config = dict(
    n_head=2,
    n_kv_head=1,
    vocab_size=8192,
    activation='swiglu',
    norm='rmsnorm',
    positions='rope',
    bias='none',
    tie_embeddings=False,
    init_std_o=0.0382,
    init_std_up=0.0382,
    optimizer='muon_variant',
    lr=0.0126,
    lr_mult_o=0.976,
    steps=6202,
)
MLP neurons of a small language model. Each row is named by its layer, matrix (gate and up: input weights; down: output weights) and neuron, and shows model dimensions 192-255. Each number is 128 + 24 x the weight over its row's rms, rounded and kept within 0 to 255. A neuron's up and down rows have the sign that makes its largest values positive.
After each neuron's rows, "fires before" lists the tokens most often just after its 100 highest values on Wikipedia text that the model never trained on.

L8.gate350 [177 132 111 125 146 116 127 166 158 138 118  95 141 162 141  94 147 116  98 110 120 154 147 138  84 116 135 100 101 136 129 143 111 111 165 124 103 124  93 125 104  90 116 121 112 165 161 131 161  94  62 131  97 127 133 111 128 118 155 134 140 162 107 125]
L8.up350 [143  99 159 100 115 105 130 140 119 149 125  68  79 161 110  90 140  62 122 133  86 130 101 152 106 101 131 113 119  92 128 160 111 128 139 150  96  98 107 152 135 118 128 131  95 130 142 138 123 130 142 151 145 129 110 118 130 103 142  94 136 126  82 129]
L8.down350 [120 150 150 139 128 142 110 107 125 119 141 126 146 133  91 165 147 111 130 125 128  90 140 147  81 124 102 156  80 198 143 133 125 149 131 137 152 119 144  87 104 100 160 126 179 118 129 131 116 141 121 165  89  85  95 141 148 155 121  92 113 111 127 117]
fires before: "|"

L4.gate164 [176 107 110 151 141 103 108 144 153 118 137 141 126  98  87 136 138 144 154 123 110 162 146 122 140  88 108  92 105 118 132 137 120 126 106 144 103 150 107 118  93 129 146 111 117 160 126 121  93 154 135 132 151 107 109 173 102 112 116 118  89 130 151  71]
L4.up164 [124 113 135 123 162 117 122 147 113 157 153 114 112  87 118 106 141 101 176 128 146  99  98 138 110 102 146 157 157  85  86 170 114 112 162 143 122 140 145 161 157 108 155 115 131 111 156 145 149 151 112 125  95 136  99 131  91  97 127 120 113 125 128 152]
L4.down164 [127 148  98 126 109  95 161 115 129 108 153 109 134  80  85 179 120 113 119  91 114 119 133 169 130 106 131 108 102  99 168 117 157 122 125 161 145 110 148 132 163 127 143 113 133  95 124 123 121 160 127 140 115 150 133  90  88 129 129 142 146 112 113  95]
fires before: "|"

L7.gate330 [131 114 111 126 112 157 156 133 140 160 136  99 138 107 105  59 143 143 114 125 113 175 133 119 161 118 155 103  84  94 166 137 110 129 141  85 139 109 142  86  93 126 115  96 132 119 124 116 105  73 139 163 130 140 125 145  91 120 145 145  74 110  86  88]
L7.up330 [110 114 187 132 105 180 103 163 151 148 124 108 120 118  63 115 127 153 150 149 121 122 161  93 108 136 158 132 115 138 134 113 111 131 145 137 137 154 201 127 122 129  89 107 114 167 150 138  93 101 131  99 186 125 103 131 114 115 128 150 134  84  99  88]
L7.down330 [ 98 130  99 138 115 151  69 115 151  95 122 106 119 127  81 124  76 112 113 113 114 111 127 152 166 117 157 100 130  95 149  64 118 132 112 113 102 114 120 115 129 150 112 108 161 125 101 149 114 133 134 117 162 126 158 144 120  99 128 133 133 105 109 123]
fires before: "-", "\n\n", " The"

L4.gate40 [144 162 130 214 163 115 135 127 121 138 163 139 131 146 172 162 123 131 142 117 134 118 126 121 171 133  46 136  71 122 110 126 153 132 133 124 123  86 152 102 135 125 110 167  83 106 148 104  94 145  95 142 158 116 138 165 113 135  81  73 162 110  92 105]
L4.up40 [154 173 127 209 123 164 141 129 108 151  97 153 140 147 126 110 138 157 129 123 169 154 150 105 171  99 107 169  98 109 174  40 173 110 110  98 134 139 137 118 186 125 135 136 121  85 145 100  86 128 100 176 100 130 122 112 132 114 153 133 152 133  98 130]
L4.down40 [121 185 121 180 122 147 139 159 120 149 175 164 135 117 185 154 136 132 161 133 169 117 145 142 153 123  92 162  93 115  88  97 152  94 132 119 119 124  84 105 117 147 139 116 121 155 166 112  98 143  70 117 199 133 137 140 138 163  62  63 175 111 108 146]
fires before: "=", "|"

L4.gate18 [149  96 150 118 128 113 121 130 129 136 132 169 149  85 137  99 176 154 116  94 131 150 133 140 113 135 142 104 111 114 136 111 178 127 110  62 116 127 124 122  87  82 137 122 138 127 140 149 141  98 148 109 110 133  92  83 120 158 104 104  89 145  84 114]
L4.up18 [ 83  98 143 125 123 139 145  88 147  89 131 176 131 126 142 148 164 124 137 141 108 121 127 134 107 110 137 100 125 144 166 142 134 108 126 119 104 116 145 142 152 120 144 102 134 128 105 170 162  78 166  73 113 112 111 129 173 128 167 128 100 134 135 169]
L4.down18 [ 85  82 132 151 123 140 127 111 132 128 118 143 132 131 112 192 110  95 148 132  96 120  79 103 116 122 118  80 152 122 158 149 115 139 132 135 136 142 143 125 157 155 116  77  96 108 118 134 116 113  99  77 152 130 143 118 142 115 136 129 148 126 153 137]
fires before: "-", " No", " Party", " Candidate", " Year", "\n"

L4.gate260 [155  91 103 145 109 149 102 172 125 133 155 150 153 145 120 169 152 143 107 145 148 107 116  95 124 140 124  55 153 111 117 121  94 118 114 119 102 183  97 151 104 109 122 119 162 109 124  80 116 146 126 121  83 153 120 108  87 143 104 105 100 135 100  99]
L4.up260 [148 126 101  56 170 116 163 109 165 146 157 159 153 147 101 129 130 121 114 125 112 108  88 160 135 112 102 115 130 119  64 171 127 129 119  85 118  90 107 121 161 154 101 136 158 160  97 189 137 130 148 145  91 112 107 124 135 144 180 112 122 163 113 150]
L4.down260 [158 131 129 110 116 150 114 108  98 117 149 124 145 151 145 116 131 193 129 146 119 131 126 124 137 126 109 129 164 126 151 143 100 146 159  97 140 146  92 170 102 148 136 126 164 126 101  92 162 140 107 102 123 116  97 152 106 168 117 147 139 150 165 118]
fires before: "|"

L7.gate703 [107 126  93 117 137 160 113 135 104 133 142 133 105 148 127 158 133 128 161 121  94  94 102 143  89 116 114 109 133  98 127 122 140 115 124 123 139 121 125 178 129 113 175 123 152 168 185 127 170  95  92 141 132 137 119 158 139 160 127 165 132 127 122 100]
L7.up703 [135 127 156 159 144 107 118 173 128 165 106 119  99 143 122 106 138 136 161 148 113 103 112  87 145 120 123  92 123 118 131 125 134 158 113 127 125 152 115 178 142  81 132 113 139  81 137 143 142 106 141 134 113 123 122 153 127  92 144 124  92 145 141 164]
L7.down703 [178 136 175 126 118 135 131 108 120  88 137 109 140 118 123 122 110 103 116 140 135 125 143 139 126 176 103 113 138  88 154 160 149 108 119 120 115 117 132 162 114 157 121 131 130 150 130 119 120 163 128 120 120  77 113 127 142 126 158  95 140 136 151 124]
fires before: "|"

L8.gate408 [128 157 141 130 164 191 116 110 161 166  87 104 127 112 114 154 112 151 139 133 143  98 151 110 121 172 112 119 159 115 152 150 157 111 109 113  68 149 122 132 144  87 146  96 147 128 125 106 133 129 154  95 162 133 100 138 156 146 152 154 126 145 133 147]
L8.up408 [158  95 150 159 127 123  95 120 122 153 111 137 117 107  68 125 136 133 148  87 118 111 128 103  82 128 173 120 120 159 130 136 125 155 123 141 129 118 131 150 163 125 153 111 134 124 153 162 136 127 120 110 170  84 147 128 122 128  96 144 168 131 135 138]
L8.down408 [114  90 139 136 104 127 133 160 126 103 122 123 124 105 149 154 136 168 162 127 112 115 123 100  80 149 172 116 120 190  92 143 144 110  89 157 139 112 158 132 141 126 117  96 108 150 155 163 103 119 117 125 125 145 143 138 172 125 114 168 153 121 105 103]
fires before: "\n", "-"

L8.gate186 [161 146 195 102  93 167 126 117 125 133 105 158 117 139 127 130 144 147 184 125 112 165 107 173  81 125 126 113 121 128 141 109 142 137 121 106 104 140 130 148 150 127 149 147 138  85  80  93  80 106 116 115 157 138 128 142  78 113  97 121  79  91 127 132]
L8.up186 [117 116 110 133 142 153 138  96 102 142  97 141 118 104 146 134 106 134 123  94 160 145 123 140 114 130 101 124 137  93 181 109 136 116 111 127 174 118 135 126 152 118 114 121 130 133 204  90  83 128  66 128  83 114 129 113 170 115 133 118 120 108 135 142]
L8.down186 [111 153 175 117 109 159 120 142 153 176  99 155 146 127 137 131 153 110 125 131 165  99 124 118 109 103 141  87 132 128 145 136 134  73 138 131 109 132 171 138 110 113 134 124 132 125 116 102 136  99 119 124 150 137 101 143 137 109 145 122 156 100 128 145]
fires before: "="

L8.gate397 [122 131 126 164 150 135  87 126 157 139 102 112 101 116 114 146 125 105 145 101 145 137 141 110 161 130 135 127  99 190 154 132 148 136 125 137  79 122  96 146 126 133 183 106 128 164 104 122 151 134  94 158 108 113  97 127 130 154  79 120  90 155 121  97]
L8.up397 [ 99  92 164 140 118 117  90 126 133 147 152 114 113 203 135 154 130 142 175 113 119  78 164 140 136 158 160 158 120 177 134 116 129 146  94 145 128 172 166 124 131 140 103 144 105 135 129 178 113 125 134 115 141 124 100  99 143 131 162 109  91 149 159 124]
L8.down397 [123 127 132 128 105 117 112 145 153  93 150  97 143  94 154 115 105 104 122 146 103 106 125 105 132 127 140 149 140 132 126 155 103 134 158 112 163 125  87 134 129 140 143 108 122  84 118 140 153 104  95 160 120 140 131 165 152  81 146 131 145 123 143 124]
fires before: "-", "i"

L6.gate478 [164 115 132 122 162 142 132 144 138 109 109 116 119 129 155 160 149 120 179  95 121 120 131 131 152  64 115  96 127 105 121  90 113 137 137 125  96 122  68 132 145 130 117 110 200 121  84 189 152 115  86 102 116  94  98 121 123 126 148 122  91 182 132 115]
L6.up478 [146  97 146 163 112 123  95 144  83 154 118 182 150 131 104 126 168 100 138  99 106 122  96  98 117 102 119 101 111 158  77 106 123  91 115  85  91 142 140 122 114 112  98 127  97 172 127 153 122 117  95 164 165 108  82 121 141 124  80 118 138 136 124 112]
L6.down478 [152 109 139 101 142 136 100 142 133 149 135 152  86 141 123 106 162 136 111  88 166 122 110  64 126 135 113 157 100 138 113 121 155 126 160 124 109 125 110 142 116 126 101 142 172 130 129 145  79  92 136 122 119 112 134 125 114  84 110 157 143 146 168 120]
fires before: "-", "\n"

L8.gate263 [137 155 106 139 104 141 120 155 106 155 155 105 133  99 107 139 152  99 151  96 118 152 105 111 136 164 163 132 128 141 118 138 104 131 122 109 109  85 129 148 139 142 118 132 143 165 114 144 121 124 124 158 119 102 132 138 104 102 126 134 115 116 171 157]
L8.up263 [142 176 137 151  95 137  86 163 142 132 148 138 112 141 141 106  99  92 160 132 166 144 119 153 163 129 180 134 150 173 154 102 153 128  96 106  56 111 134 137 153 167 134 108 109 109  95 145 107 137 119 119 113 168 166 152 127 109 152  99 106 155 152 121]
L8.down263 [165 130 123 121 167 112 150 140  93 173 128 122 131 100 149 144 160 182 140 137  61 136 148 124 139  90 127 116 128 153  66 149 156 124 154 187 133 154 128 136 133 150 131 136 122 102 173 130 184 125 124 138 131 134 135 110 129 135 114 130 134 101 127 133]
fires before: "s", "t", "i", "m", "y", "ve"

L6.gate588 [152 137 135 161 153 137 123 140  64 138 145 164 128 134 127 126 153 129 103 164 164 147 106 107 125  99 150 116 145 146 152  85 146 144 119  84 188 164 161 108 156  99 121 143  92 150 108 108  92 117 112 168 143 136 134 138 128 146 101 108 161 135 150 133]
L6.up588 [172 172 163 165 163 145  89 108  82  97  96 142 144 127 119 147 110  87  87 155 134 124 109 118 119 122 157 144  92 161 164 114 120 127 167  68 111 122 121 130 146 144 104 118 112 110 163 144  95 179 118 150 124  92 156 137  64 130 146 138 171 117 126 106]
L6.down588 [123 159 117 128 148 147 113 143  86 113 120  98 125 131 155 118 143 140 105 151 188 137 139  82 143  93 167  90  94 110 135 112 134 170 119  92 154 136 125 111 110 126 125 107 114 126  90 136 100  91 128 133 166 147 187 158 138 120 104 133 156  55 113 131]
fires before: "=", "|", "-"

L6.gate236 [110 147 140 110 146 133  91 151 146 150  99 124 144  64 130 138  99 143 144  99 130 185 158 118 184  89 125  84 104 117 140 115  90 154 152 137 132 134 113 137 127 158 114 127 134 125 136 161 157 119 159 106 150 106 101  91 118 155 151 137 141  99  94 138]
L6.up236 [ 82 126 135 134 137 117  93 120 164  92 117  55 143 128  92 146 109 103 103 138 136 115 138 128 115  81 132 140 149 116 120 124 113 105 178 106  99 161 109 153 150 111 143 158 117 120 143 127 173 133 105 108 136 141 134 143 121 101 113 118 121 140 114  93]
L6.down236 [163 100 134 104 163 131 132 126  91 128 119 124 132 138 118 143 112 123  84 138 119 137 116 136  98 123 151 128 119 128 112 101 161 116 147 114 184 119 114 151 111 130 176  83  92 150 159 143 102 171 148 170 130 124 154 109 115 150 118 131 168 130 112 105]
fires before: " |", ":", "|", " the"

L6.gate380 [156 115 129 164 184 131 142 115 100 124 102 134 171 141 114 145 142 103 153 124 104 142 109 104 101 149 150 168 153 124 136 130 106  93 104 166 137 135 133  68 154 129 177 102 108 140 126 149 108 148 117 124 147 109 154 128 114 100  82  75  89 130 149 145]
L6.up380 [173 136 160 129 136 154 156 126  96 151 121 126 131 128 130 156  99 123 143 133 155 134 119 122 170 148 119 133  85 143 137 123 127 123 159  97 101 142 121 130 174 137 106 111 101 125 130 129  95 145 129 112 121 121 123 154  98 125 106 135  85 118 131 109]
L6.down380 [ 74 116 135 129 130 141 188 120 162 161 128 129 113 162 120 120 119 118  69 110 119 137 112 154  87 158  98 127 123 141 142 178 151 119 179  90  90 137 126 104 153 125 149  98 123 130 140 113 108 126 124 109 109 146  94 119  85 156 109 128 123  99 118 136]
fires before: "=", "International", "Personal"